Weights of a small transformer language model: 6 heads of 32.
MLP neurons of a small language model. Each row is named by its layer, matrix (gate and up: input weights) and neuron, and shows model dimensions 0-191. Each number is 128 + 24 x the weight over its row's rms, rounded and kept within 0 to 255. Numbers have three digits each. A neuron's up and down rows have the sign that makes its largest values positive.
A block is one neuron, or neurons of one layer that tend to fire together. Before each block is what it responds to, as a language model described it from the Wikipedia text at the highest values.

Responds to: Coordinating conjunction "and". Fires on "and" linking a second item or clause, often after dates or lists, e.g. "in 1978 and received"; sometimes "as", "to".
L10.gate35:156124118154132120126123107141132115134132057144140128105112097088118053160126132128112122117094138104117138100153090167134137154135147138153100134101123125149074109114094133116117143183108119140103145175129130139094132117109103170146131097112146112123131146123114086111110164133099155109146143162134134129097144140128127163154111114160113105098153130127160148101157104107121153154120137123115105177160172166106108126142064129132093170161132173125159138086101178120172152104116122114125099124148108156128106119136126130118152128122119181181108141165125101139128087124124103126
L10.up35:149136118133103157154117145108092146135133129150099067115139148142110103191113131114119156120142118106116078105105119114118136072103140164177135061137123114125144124065111152112105136144161130129101124151139138116128132124130150141139102124138129145131167157148124085119153137154084158146138150117130153138153125108100105124103125149077121131112142141138121107105116131117150168115122123102137126077154191134112131148115162141162140143095127123116092149095174132110120138133098144128144084146086103131143121133141120150096149101116089141168178160210112149123111138111156139142
L10.gate139:143094124144133147122098105154106147099158114131138132171137164130107092166135164122108150153136161132129154172090076157105113145097074143127139112116148115138131178134130133114123153155121153136132169115151134145123102071142146135132134159168149163091165123139136105111171114166163117121102124108127125112101115144156129166153114122135167135149073124134142093098166152089128143101113106163088153117161152168135113113148064121162149141182156118136171133125132136126098127141076114102161123153114121117094103144122149157140122127123125139124151122143116123151096090099142114150
L10.up139:074118105150167114164122129130089103072130124122136118174124153125111109127120119110145103151132124112078135139140118106126162159138116084092097161128102090147096162123137100176082115142160147103104137157111132128086126096159146167168104123104113172107133133183132154090163174111133077137127113098147124121149133078189140119106152135094120130135149135128134116100126129159127121127152129162151159076126098129109149143132117075096126121177161157135153148108131136166121136132140162152128085122164143139131131112084138153116139126138144115125151142145121127099132151118117123129
L10.gate140:128158094163106133144080140119087164107133104189160126134092127166136159139108128113154134095122127099139085140114141090153136115099121125110153149122152128103159121141094135126141122089140133119081098133136132142123136170115117103099091102177141109138101117171164120087098108117173164103184147117124126178113105124143133130110127136119089120100121111144151137134125121113103170134140129118167150124203139138112180148148150152141127162132119126162134137122148133143157144126117159137129126087084157179128117121110125152089148104145099131148094107142109124183129134085143134111
L10.up140:140135113178128097122085129135090121114154102134122119128096119124111111106137169135127145136130150078100129144078097150123138107123193147127118158117147151111161148090153116169090111201122120111077137142141081118163096140136160106148132175106148098135076117126136126115085130134143123133124109133131135150146128117118115111111191100105152135115142104129104086089123181111126103144131147152105104116151121151107153121098155129164129116119178095132103157115134126141103141144120085095156173121124121174111148123149095137117101118118156125150139101107124146139143152093164136157
L10.gate198:152153123140149083165154133133176150116174095089138116157155120126137091085116098126153118139124137114131113147144139124088143115095168138127113167167101134128152129152110152135129111138124142142087118113110131136073106112122138107149121143175155102112102167172099160113107142171105137094135145176087068108168111117122135112145121090137100130145142102173142157127149129108071155097176143144153143133163146140122187125090151141125156153139142082143123094116153135151138146119101145112101105122147134131127069140123105134102132137129127150135147144132101104155161137100125114150
L10.up198:110145131160179133111129136134160110101131111153136180116143059129091151143148075129147124152118124146129135123153121142144106083123145163142135129107138166095101123121142127095132132114161112126123112192144134148161177154130132149111143108157159144143133138107127158140112131113096116115130170141127098126101124123136095145096115122155150121119123135145128193169169138142138146147136138145107128162137138120150103175136154121202137169131126107147109163115097149134127138119133145102122099113123160114173101140135150139086155118128115136157085124178110128109152098132206155090
L10.gate225:109152138145106107134101134105141131128144137120172160154118109144059135102085137152140149151117093113125163112139150105097085148124120124131116164153135107130169166155142112140098121162132151151101179129116106164105069135133123143141132120087145112157131120094116131138101164104116098159102121145121139122104110114148039133124109147139111133139143162128167139112179046142112130109141100081102134130151148118124102105155150148126110129092150148110146118095131165152124148077155095142145131127096127131154127110133148153178142130124098144126151145111101142144119107141131094109
L10.up225:091074145124103129111116098139114127151122109147163177112120152133108104125150169161097099114095155145113147081103113113117107112145079113121138146123122098137097135082134138141143135145139116150134172148129106119135141099134139122139113101113072165094170120134142203127123133158120112132119121144107157132144113143157164147084152141082128130097141159138102092143169101112105124090132144135130136129107137113155103103099150111137192096122117126177105066095083147106109137177157162105085120125150122132108115098128150152105114140130100142144123125126137132149130086113146101123
L10.gate227:107123109159166134105097127161130118108131069157168153128128114112138132090091138103139122135121105117130119142116157134122160133093123153161159146087095138128112139126081123128162140119147127128105182099107156144108119153145137106095128106149125145111140173122129135111140115144094128159129156139150092155137095117119119131109137170109119120109114101081169118136127119113125207115091116120106132135135148128100129140118128143124145138125097132179095132056094190158180130161134162121124128148104178118103097107168154155126170132115117136181128147149101098146142090123145120121
L10.up227:130108153164119113112128102143096089112160139135147133121131171115136098111139121167121099119127102124103122140067131142111135138109106142142142153147113127119117132127171108126122130170182150159140169135143172112122104067109123114126104161132111126116166138131107128126104138143121124129140110115139148138126111126106157149077109136075161107193129084118153105071126169137133149116106104143089090129177130133104114053129150153114102109174147148134115118100138131141128149174114117093118120099039131108153075128105124130111137132134117114110153127125115116147117135098125129156
L10.gate272:156139079147139107098108200126138117155109131139168138119146089116146169145125099133108129138086104083138091150120142156112167115119169139088123129102121126089165122126134107122128141101130121098134108113133133157149091148146159117127135115175118178145118111100149108117155131174143079107120154167128180095116119106107144158101141088145106121102130150125109124174102114132110133171154139164138129191111134097089157151127130161144163131109099134136135126088113143152117124124137134124125082157166130114112142114136124112130105148135172088163119099099142105122165140112141116083
L10.up272:151126106141125112113133104104067118103152071160147144167139172105174136143121148127174128144140155115094091141111158121120159086115112117116101130130157115124105142099092141184127098093132107122093170136147103156117149124113125117151144066111161117125146114120134106145109150163166107121118148105133126102102116090141120108119140123106109135148156164103122147092080144062134138114122118137092181118148132171119172123108148131183133146107184108092154132106129101120130162109155142129173120120138136147119114120153087139120118119140113106130101117126124115141158159143102093140
L10.gate491:178157129148119158140095154153135144094124128150130118097128152104105131127129094146086070114144085147131119131101112089131116112098163112122131095179111126114147133151085177136155119129136117100146102122157120154111132137163116127093135123190125137158137136169174144128097079092157163130162148156139168135120133095149131114109122159131105098121126207135130134117125121151101135144153089133110085150145121096154118128134138152154139117144143135110145128130163107109177118123158149107131116110092181141131138120097134081123119148115132117078102085118135137155149108092109135099
L10.up491:177142112168155149156117136092154145099136085147074086090147168096154124133109114124135144137136137069145149162116112120125147112142103142114132136135127140132126132133168143127074140154100145081131128090149179127121115187110104139114099123160091128091145161138125115137126106107141145094173140115100133148140132134088153102103178067086108160104127114129128124106130156158126144159101110141110107143178140127144168167127086147122095121150122138155097143145151121144113101140098092148106094144140123114105115181118145148105104139118145096156112127133125151087119128113133129130

Responds to: Word-final noun pieces. Final piece of a noun or modifier word, often in sports, music or table text, e.g. bass-ist, 400 m relay, head coach, tour-ist.
L6.gate11:101131147147182119115162184136140147107128171158125119135126135095137133148129139119122148124134125142141151138131078157130137097093150129149102105154139127149143062103137163135133159107164126104135114126090091136090113106139131108152125113156070145117125139138124095111137089055089137092127097117173106110153136116122138121107140077164122143116178102174107109123116106120130151143165124156141113183124163124071104150163138112105158142110115151139092129125152153136151099161085154137128099144123125104123114118121168138161121111119152136123139130162135137113161109084136157148
L6.up11:124132153203134127102162169173102138102093158159139163081087117094137142165130101124127105102148128089124156136125128113123141133090125112159163095137121138161176109113140134186109158117127141088110118148115131124116126144126118150124141104085104151125143129126182084127105094117105170084146135125147113098117142085112138113093151120084129131071138098098121135086144128155169118143127156106151120147112136141120107121158154145084135111116103167148128140078105105121123124148128127133139121088108136117151112111107093150116126126142092129122127102119123142096136116103158137192
L6.gate13:141125146134106094154109139144145094125093130136109139095122149099099095107108091117147111162160103125086150095172139138114147110112141163130126126101156144144113120129116096096134120140158151161093145152163148110137139112134139132101090117131105110157105150145132105127111121145116120157152148146110106154158108160132139141065128135124096146071136134129164129133129153173182112131056135118155146147156123115155158177136068176130125148132109090123149118148124107159148149104139102157148090091114110092141128191096156165154141127126126128143116161131117107105118094150130134084
L6.up13:131117105132137160084145139127123112139078085136167133146112094118155130124093137090144097120169130118126166110092099144130112129113154129173151137122137120149111116130094151119129153110126096106087162090119134101132165158119148139119128151150124128122160139121130122136171087154164189134085137142155117134140093127069110136145120138121097132155148173091123088146142162094140086137160153080142148099138131117143157130114151126120078123140164109125098156097154107124087154125154149126122116124151173117117132139154142102090125129131152139149111135089098126139188084141084145152
L6.gate46:161142095120164071175136163150129153135118096143154121137145131104112133129123142108121098146136134164123113098120174085126090138152090134160184103134118131140131120145111167148153122092119126094125171172137089130101109142109109128102101156122120120141081120140103129094139116137072169116158116146160131155132105152124173109114157101082118123139128146098194112091127107097121108141085154137124152118105113136153125110115106119084125137117145148129129095115099134135129158162141150184124110144104122118123129147164126161173136107142149138115085098092096110128103107155134110092
L6.up46:149147120104122165118119136160108116141131121129087167107129149112135119126084154160142104169131128109098141126117123160156111093118141134135128122108124167118094139084124146157152130119113158150169126100127158128115159113128130122112138150075175099115125167162190134134117113141142169067115118139147139135075135092114137084175114126164110101154140134140131139172096105131103088143158177109117142121127176122095132160115067097138139113147151138087148180171137173130151117106158130133124160153124160122084156129141161117117129137128124134143104133138150102111159145139157145140
L6.gate146:103103146107178152153159119121171164141194146079164135113171110111101106152109156175109137141143137109094146126098100127132123120119120130141105138154107187146107107111159138102116129130136101145144109120146142150125168113119124160126143121125123148104122153127130166072121113152129181126087139188140121139148115124130093127115097140168045107142113159134127128078160139100143109123143147155178140147123120113133146136110145096084145108151127127142113129134156102094107132097102138111127107150156153114102124117123113129137154094137151111145134110142155166115110153089079116149
L6.up146:151074109147159099124148110152161121147179153118156182143165145103094100137108162156089126130107109134116151083110115125157125130125147126147158113122152176122104101098148124146142108090135098113143160146091143097122138132165153123106124138139144177126162139118117166094115117163095164120104137149135103111169121122147101118138116151188118128089114136144115138115143123114111127105128142122114140179150117102112128210108152109120145075167121124151121118160124117127138108083150140118098095112112165085100146118160136135100116087102141124112086102135134138127114131132113119170
L6.gate173:148103098162122151120115111155134124111078104167120132067146084100091152073126127115143107114129160141149145093118090098142130124132154072125124129116127123151139107115137119128113102126111105148134139116185103145082095135119121116158115121094146111123121118152098083112131098139140127119145135149150150126109095099117129120123089162160155113149142161099132156126167115148142082159071129147102182123090140084162146160129157164116137095138146158108106121147115154113074110140121100137140122131112164086147148141149114122153114107138113170144105134124120133172099119149169093106
L6.up173:108150142095119110131158143111141109124099111131124113135127115075077181059105125126143136145087141154091158153143142093073105126107136105133105111154141158129081127108134103114117122125162141153118146115151112127134126121142146108169170145150152102127102069122151092111125138131111107155112138110172142112118097166134119155109149051128098101115124144136161148165148070130140127121086172144157107147144128100098153130156106121141120126141147125141158117130095126143117128121144095155161136085143178126130162155151094122140111132117129131133189125133098142143098099145107126134
L6.gate210:178100150110198140094116200137095155115132130126102119107180161122117134132135114092130115141129161097106067129132108117163157074110124157160197145141096131159148154137138131129154130161138124134152080142096120131125121174136126147148123177111091105099090137138160159108159107129132139089141128145169131145173077095133123115129132085125120170122134113133136097158162105128140109131130143139157074104148128088112152124112129141102140106158137096119131124123154124080159155139124146132138112129131137116116126129098117152106103110121155130137129114138142125077113112108123136132
L6.up210:124130079134115162155133105134132107130142125128138141119156104116127125135152105138141138124116105145181122105116091132141111150112134155133116156144150157170127137102107106119145104115154058131107113127109143107114157124118132120108118129125136112141158151094103108124109158142101148140135134174138132141108133137104118124122123138199105135126142162145134083101137097188126115152091106127149109098169146043167174131106092124088135113107123173126169112117094105174130121106077093099103110108110114093139155181116117157169118118116119141149126157131144157108177111119126085115
L6.gate251:134087134114148134114166119132177110155174113114172166130150105109154138142123135138136138108142098140147111146127159162159088109114125122132141128129116139176080121130107140152105103117148112115160168117125183131130137111106142133160113122137121137125118141102135118099116100128122177124112124151165144119156148127111081111165121096164084114199100145161132087169115124093094108134078139146128158165119151130140161176140134130111124110116167148092112113153111114137120142135089132085110133160105146137096141158113116156145083116115122198126165128119104125122117124160155165159
L6.up251:159151134109089140126130144183127118132132130092151084108119154102182143082115123105101122106114183120112149078129106096149089100096138139194149165133152108149097149120109174166096140110145121105112176178129133140139136094131127119132106138125144163115070138121118117151102135149125151132104137151150141138146109164133128150168144166173097149117131166100112133120138151131149102092106115104149125148152074116135172115126090128197138109097122133123129138103089120116123130124093098157126139132121145131098110115127105139124119137119146169145155144131134124088117149112112157157
L6.gate316:145138137130155142141096157135176142121141121173088129122133155114119150092130150106120173147142111096122122137122103145143171119120123156128110101155142132134116126116106155096129159122146101120146114151086146134133119177119131151113116131130061117140115179187126156117143078101113141092151133122162076138157081120151162120079119112138140130100160123128097157124149144146131120156115157097121086147108152109141072124134110122135121148081147093161107092113136138141159138161110134154119095175141114106115100155115178135135107121117176152137133118121137157087181112087134148119
L6.up316:129115119164158140134156104124125149172149169145134112122155114114087083147131119124074100129129148102062121126159115142100124097107135110145107127112135113123127081168133134084145112181137102114134123149136120105090145146136132104169121119132108111145136125143179105139128127123133072165140092118128103161147149112136132112165151106156120144116163133096097135126135128130151095141110151141169086104148117099138097090155150098079159102091181128167176092111109101146146160127186132117114102101132094144158135086126132137107127130121132141139105108129094155106131132156163112146

Responds to: Article before scored statistics. The article or word right before a reported sports result or statistic, such as "scored a goal", "were 87.5 males", "gross yards", plus cells in election and stat tables.
L11.gate476:160126136138149120155121173148129140133147154125087088067152146134126123107146112086076133157105111111195117099139125101129122136086165086115140108155085150158143037095113145119148133086108137115097121158144134120124154144127112131187123105140125169185159142143104110129089116100142168131133122124082152115097140115142101119120125122123129109107141139095137118137132113159143145138157116096138142170144150104154116179126118137093112106109167165139135131143139153133104105121161136144101102123153123126098113137153127136148128175112127144135169102129111142117132145120149169097
L11.up476:094137143150112127122119126102100104131103103117117111129124139166117142127124112124124132144108105125137100120150075107144140080148129125138096092127123124157149108074165094152124146135141116109109088135145138108175147198115151111126132095108121137091134116153118077107176153191085131143160125093084115131128147116088122097150100165135142153111111172118092136134107090139140090142143127084187106178138134153163087086167130111115137120122107102087105126149138122115100107101131179109136121108107131142112125127104109124113107162111130124123144092113109122146150108173123103120

Responds to: List item connectors. Commas, semicolons, "and", "with", "of", "by" just before the next noun phrase in descriptive lists (eyes, a broad nose; fitted with a funnel); rarely mid-word "st" in names (Woodstock).
L11.gate228:163116086142108103141130161174088127149131108097143117139120121096088107131115164124153110135115144137105124107146109135123123122116096114080113147143071117132151167105149096096102110146149129127099148134154125154109135085116153117103123095166119133149119082166114125122151154123154132093128130160121135094125145122124083142097152157156104132155065160133151082136115133108141138104090122154110149179183155126110107155143094126107135152140081118125160148125168150160141166140091166120139123150101154158091125138107140139088136097140162153140157121145105095117138120094133125080
L11.up228:157119158157104094129062104117093151109082123141078113138120112140129118157128147133104152124139164160104125145121151074118122124127131112142127137102133138164173067092115097110108112133112123109097123125127129156108144149154143126133155113149148114132148113126149152110068090101158131102135105149166121145113121123127126135138168175152197104152127141088153104127185111164139113150125120131085182134187162141139133117146184115135155180124119115155142122108100140108138110085135120121127116122098168108123098133148136092141159128137146116135112140151124129131106133087148124103

Responds to: Article "a" before noun phrase. The article a, sometimes the or also, right after is, as, in, has or with, where a describing noun follows: is a species, as a midfielder, has a capacity.
L6.gate36:119131100126138112104139065142068112120148105116118136175135077124082100116110102127127138130132131147123120158111163101103069120123109104128155132105129125129122125141152107176106128119111153145094168104164151151090152066115128129141081123130139125167151161093114122122075126137100133138124116091083115131128153128115106178105106114145136137133103130108142129083139107117120108102081082129152177130115093132090164131177126135135114122157185125073154144125124162133165151126128123139138145111164129125177127155129135110128146130131116122110116165118165094158130132152123121117
L6.up36:131172161135131129106111122102119151075150139124129113149115079082108117122079113135141126175176094146137144154103161120109132114090128086143103140139147111141135168138134144150153132171101137128104165073158114136148139134139126081107123107125159124145121137142135144143099110109167153157152126111125139135129129125094125181101079105109132093166153158138154167097110103085087134151109130158123179131140100106096119146166155142125114119142131129099091137140143135113127106108114114154128197117166159146102103126102143107114118135127125093092104129114158082106086116132140109105
L6.gate44:170127175159127101151142182112127141141106095144128103114107117096167108120139120117138147135186106103157109144122131149102181116153119181071135120114118131173121128134159133128145155140185162135131079118091142144145122149147120092120147131097110149112148132139099133067143138121124138110127132081150140126133089109124156134107128149131134130151157173139144127164113169124137144157139157129138076151181159097114135138132155141107141167145099158162075124143147134161174131139104141134118164158149152106132115139095148145137093129112178118133142115138095146128131144086148139144
L6.up44:138146169106158123112103115129090110151102162141131150131106096137118141075146132149165180174108131111145143135143143152089156124151127138104129131090154184120183109138147163139147135128135138123127125121164116124129136147137126153094038136135074110132143136126122107147134149103133108107160116085127113135200108133133164147095128134132107157098137168150100157141134102190108086124125115127158128130120129089111141143145142091102108121128130141110091151100125126169123156096115162127166129110118136181133124127120106162109128163114113128135122106130097101122164098120164135101
L6.gate99:082151121114111149128116122142103154127141127124113135141088120164150168159139086127160150100148132114171104127125157143101116149140093084167133129143112098118108111143079114136119095110138151152150149119137114137142083130113149119138095126134144150097129138130095135161136114135119136099146143100112155112091132121120118136179179129161113112174092151147113102075109111129130146119131141133134161100172202135126126122154154193126130152138136171054154104129109107133113142169118140152120176135121117155135176140106089149119137125151124150152092160112109097152105095145131104112
L6.up99:102152101096110127139092133113153143149180126090128142100146135097155148137147128132138153153153142122161122145134122131126130120140151102155125107119147109158124069171154153136122127156167147117138117165129154155143122122134141099129139134123138105109108128139154109152142095120089150058120108133122145084138142110097165122105156114159090097114133164133146135084141130089101131068150154100142106105168155130144111082153184138092181128134145133145140095086147122109081123180139134141095155171135096155080120124152118146117109154116146135165130121097113111119111152095147147146
L6.gate137:119105071126153150119117132138117150107162155125127162104124087139088095150122104118114116154091126098126157095149141156139156103118128142104148130129154152116149110153149080145134125120129154127097105107154110166159086105143126144147097131126129155098131167132125125088113146138094129159112139158133112117129130047146092127136109111174109119097128143146119126144134089148156109124091113152218101131105135073117128138138132126109138137150162152145111128147116134145137139121105144108118123108120153147135187157136127162124147137110083121128137157155103152158111094108205161150
L6.up137:147093145142132159126106151112132160140150144091103146127148120119127124102131118066119122133130149134118119119126128147113159133145113120117144116118166129168139137171145155150124106169111171143106141141126163114142122099125124141117100138145131126106101175109138106133149126111085155143098082092167113089179138125146117049155128106114109098126141121144127118105117132108105127113142134178140120212144170096097152172099165147149165094151112088149104157160175133152145125137107087165133147142151180141120098145103100128105162116143150095127138126162146109135132118113147153133
L6.gate151:115148112135129174148133125118168122087139140137126143129115134153112101124149136121126143155096117151139114120104076139116146145127121146127136142140124129090131123124133115150132153172144125135136084122163154128125119147123128110123076127154117126184109181133075146171118135126115159097154156127121122147151145124140106106125133126172119118144142119113129129131119114072130138116148075137172097103149158051167130130095131107119129129125130153116149176151142140141153075139082074142096134161183071111082109121133133138103142135093146118148145135182146149103198146137119151129
L6.up151:151147156153115161142108111090087104133076110140130101166110119116084132095151113129171141130145153136184116122089094130103128116073151113138104100110061116155153131120096096142135137122177116155102145129138139133156122109176142166102137117104108121074102119154134151098129110086107106121113130142150142153137124153135125084099135131091119152124173132091133124119119141143078138136149144101149148142124117109119143125104115138123163107099136158143085112146127150131093176122133137162125129147090112116091155072124151133101133117086118134155154107072101167127134127127122103136
L6.gate170:110163121142133116146129160145111140111121141134147122093162103132122107130134142102149111150113107142150118102161123188108121142096112131093119148131151146135145087128116112138113140096159127135137171162138144131160137111115118152124106098176084138185149149155097107117104085148103128116104140091113106141099113110111085106085100135140138148152122141095159114152169151116124137120130160109191104162175113102153110143134144167112109160124037144126121127127083171146146183161156153146125128076088141118126125148117153119118146116126121122150136138133101112112143115133152105084
L6.up170:110099111186142165102133152159095182133125152135180137131117145144130138134112090126127102139104136143087166118110120184181168176145086143116143120137162124154157104169122078124117123117139125126152135138115138120140131136123155111137136099140099139152124112176093140159132113148130156127097143172156097131089097105097162130136133146158146080163130170151120118106167131140077127143123096099115115107118102122173100155120166145118105096125124160120117140092126130135104175129116158144121134148098130111136146146120169126154171103108169155134151122123096133158097111131114100129
L6.gate187:114138115126122140133099135119153139124173128139142132105129161082137094144128090143158075125103092112149156144150091100125130121123139080094139099102181106172127140131119131111087151165163143130170124111129151109103127132102127140120058115147103167186121128159114091129067109121126095128111145129124142140113143118139093147139125098167149123083111161101146142137069140111098120111140118113157102103085179081145149105070122131127106133116126112148112137135146147169143134113102114131161166152120146123119111094123158114102112134125135103145138111109168110179140117137109134126
L6.up187:130108112142108139123114085139128150093169140154121123118136123082092137175110154096130107125111144122115141052143125130164092146110090090136126128123115122093173176134099121142164126123120130095150145084209170137110129086196137146118142111149119139117121109113180073127109153131149115125119140127108126147141135156108084102134148157129120127132127147120085133128101110123132110142086088129117135123138109131123106124131136107115119139080087100152143164168097102142067143155107100144141132136137136159132134135151134130132108149150154142114132108119161103153160130121130087082
L6.gate401:142155132140119152100095118095147150149121124125160098099167108104102136144133119162091106154130081125173126122144112120116147159127111157144126136142102121062157145114090106165130133156120112132131133158135145129120076133129129085151134071116143152159116129135146136115110115128152150125154148139133117139132139110125088125109128186141116072114127126118122158126144139157167142154117101180150123138065158105164150128136151132114144176130128132171119143123111111122179138172114103147153108118167155129154078136139181146139103150116097165095130131164100118156142090165171131104
L6.up401:149139140116114121088098150086151161133107090103124108125177140139157137123112149116154121114137171138158133109116121151113129156137134173139137090140119129098171163119102102163098110161149135121093099147085158133111076124130134133150151126121159147129094143146140123129109119145146152126129113085153122142098145154166125067136113166113185108105113098177142170111134172101138152139120133123162126171127117121153087137123114082150128121125114119164076142087114145131122087150121170160124115096139183148121132095151117158103121135127096132148123113153120107197134126139128115155

Responds to: Unit after measurements. Unit abbreviations right after a number, mostly "m" in athletics results tables and elevation lines (66.09 m, 475 m), also mm, mi, yards, and list separators.
L10.gate2:126124116131126103172149172146118136167191109147124146135145140128161118129129135129135140107142117144203119123092071157134151130125109154112102125122143149129105117117128142143096175119127145132172149124129111099127134129157091150111130110135089124170116183130140146137155079145103135113065161136090176134123152124071132104115109107133155115130108163133092136122063122121161149135135117172131118126142155128124127204116100122102165155079147125130140115135149111110119115125111130077133147149167128147140149130117125117178132098125149118118154156129096150136171137104132114107
L10.up2:146157148095099135143166158124117114120133149127140108156120148119175109095116122139084086171126114119091115142143151158144160102109161114088104105131119143140139111088129171114152124137082115119136123139133145087142148148103129137147128142136123133125118190137104162120150099165105107106146133141090134112115118098098133136115140136088117100143147132193107125158179116126095143086121114077172099110143133107110173111148128149106111140080188102132133167100117130116108124148140165101117129096131128134105101192118145165111141124127152181128143141138146147107175098113130131107
L10.gate169:106156123127119141138145169124174128146124112109111178120151140128130146171137095101143182121115121075092108168095081163133118095174143101148107129148119132142121120134103098115153134130131151153143161108135151138140143149126125117152141112125133134116132141138105176098174139108082154082099145194125077120122091122133136099123077100123103093124102132119127146127141115117149174118141127141103133171107140142144137146147068131078145136112113131174112116085150127146112091091113124084110106135153148128108128125176096186133135112117140144135134141154105128140147119114097122086
L10.up169:120127118140144109162103146154108104120119132150115116116123189173137119171121164094077119112124120117158123102095107130109134119140144131140152152125105145128115107121146152086119176098116144151119138139080146145102087144122096098110157136092099126143132118138060159141119124128143126117134159113116142143158145112099117082061114110154156134107097157149144120110119132131111122112127078139119079127139186147113119155152099065117181158128129126118107118109144074111108086117110098091115112111179123147077158161133101124128156120128141129147144158152105128127164133134109118132
L10.gate187:116098151173169110132156161130153124163116138148128158143157120126101150151134150119134111122140119140121133110123108136202120092135154157097117148130115118099127097171133114108114162136174107175107119104127163145115113175149135139136117115094110119133132176181119104129129127113114158110099120155139109143156104104117127121144152092140083162087142098104164114132158129119164125107127174166157112139132112103088131138122140119145185141134146136150141099133114156160102128114102128135096065137145190142149134167153134169128105145130155095143103117151093126129113109103160123184
L10.up187:156115098156174150141182128171151114135140157082123125124153093123111146113149150153133150143132143153139098148109105122118137124111138134119104140110150156138106124187112137122134103081113147131143124148137122109122106071120145140160110141066123169120095145120113116137148134094128141136099069129138131133133118116155134098126166144061137141141087116114133116151144133133091126086147133128145119113119105098122130145126121155114128106121131127145125100107139080105096150100145129176119112123138132144105185120176121170140119136150124098132163048053136106150172138097130130098
L10.gate265:187136102178124141132152148113093139151098129102121170156105135111119122141114133115109123167139132100143148176142129147157115103094128126091156119148094155129139153125134105118123089153154162138128135093090113117106153114118163168123120113170099150158117168138106095092138128143110121115147146134143135119159116150108128102120094116156108164083146114150152157154118095105104150124171145124111135145160173120114095147182109142093132131133127096160164139115114177149112157123098130111108134143147126127141100134121096177134133086121132170178141147174112099061138108152135107126
L10.up265:142144136099119117158098138147103107156115108136121160089095109097133129146132109131109155130110131121149140120163137174110133090116131129103137110167106087130083070116114134144118131154096111124114096136125169140154106166109098140132112128126137067126138122104130150135163107117106099144079129118151153100143137154138110107121172116132065167085130090110121194168157146154084143067146135093098139104117146133109105141132143113141136123094100103146094121162110173133103142107109142148083118118150112145107125134172133152118138138119139143146160169148096154125093161147157132120
L10.gate266:182132141142117082142126157114105129154158124136113119135132129075095130123122165132153130094120157160121105146089092173126148102154109118143125167135095122125090114142119137131120180154157122145141182122109133114107125131137122106140125110142142156117076141112128116096130148159124113067100152191155144108115127120149137108104098114131109151109102115136164112141125129123071113121133103144112155144158137140153121112119117107125181159151118131158171080097140167132133137103097184117159108107120149097100171131135072121127145141126125091140100118130127161090146096134087166146
L10.up266:123098145101161081165115105162125100132115108131175164159129125125104125119111133125125102109140135141160112131091092124173103121080136126177128140108152132123153102108137130137126148172153115082152110136129114092096142169093123165120089131120127108171101163158091101126167121150122130126120100162135167155076153191083119123139129111124099127130178139150126125143171100155103146118152139103136110175191119094137130143116128128111140167112151127130114098160132136139152135106137158097073127099097108141144136128123090117161122125119097118110111126165134121114159136150126158107
L10.gate281:151141089107129115107103150187091115119130147179160155071133114131109122150137091154146135144131159122124129140079114140130085116119125153176151160145115140164123125137154140107127065115143116077145132093120097085102162121145132106114116110155137157158133103089161143134134111099121133158160149161143125145102080148116182129111118125148128147153113103098152135107159090139158112159093093108141110121113131107178092130134169129134096113129144144109103107150117109158135155126140135097146091091136100112112187139132120174124119117123113130122111130166173093091142129127136127140
L10.up281:110150126101123099199125144127071057155178110147129125101162136143119108152133145108162114096104133129161119137138115160165077121126114144102135122134124146129124101176147123089147115133105132095138101151088131101138090107101129130159114147100172156142120153118106112093138144097133146114122149147144138114089101146101143126146120082134097120149105133142109158134107139134182069118141139140148122135128075138120076124142108128138116145118118147159134120106148087164128153170119127129099118171149142121109183124121131133106156134104137150119129146190149164105104114147094116135
L10.gate391:121144127170131150098122144148142106136127132150133130139153118121123107127136128112132091137140129112167094184113128165151103110055143118116112118113113145138136149152156140086118125145112156124138128119135108125118124142193145142082141138153184145153137165089126088075106121133124125155156146130079141124111129139134145121114089122151089101107138141115135109144125146198161176102101126141102135109166109164138215107157127160105157157143141126175163091094137092133096166152151132108131132151145113149119103131111159139102119145131108136101104128146149145118144101144132098151
L10.up391:085125119113138132117165125130123104164160084132129114147087117158163127162095157094109146143124111143117153140104131158138157104126120168140080089103106117157118136110151170121085136103113156144127086139142196095066086120099147105126157086144098103147116116122115101180130149121117143070112143117164137105123110131063128141142152116108171102104163151103113148081126124117121088131144137130097137152177149110102124133160122091114127125105123118136102095128146136136123126098115139111123153123130105143105101167158133134129114165143147128122172109113150133136120116124110178111
L10.gate486:125163137172134140156129137169164152176116132146115093115168109141144104123137129108109127131143123097114126159129100147127130136108148171096107086075127133140113096116128118103162137156162143148078125140140147140062146156125143121127127157108125142136172165191122140100106108121098146113149150158115087151122075127096130093182109118151142121140077132095142133108143108133095137156122102143144104191098130132132092183144124119116145176141134114105122122106107155212147098133105124114142116122149142119111139158141147127125138117121134136161159156130119151124101107116121145143
L10.up486:152151172158110127157116153076150104119109113142129174139146147139135075095102121134082111098128153137097156142123103144117155106150135133116125167157087155155129129130116174159145132162131159137134113142095139118128092136117153156154114102097134148122112129123085123108153177200146111126138122126086172145134158133114128122130090098131131118160120175108116108132069142133109165124135095144145124099168097118165113095128161126168130122165139148083104170103136073161134133100103144128154164135115143154167114121124106125108111121120113123132189111137107116099118140126111129133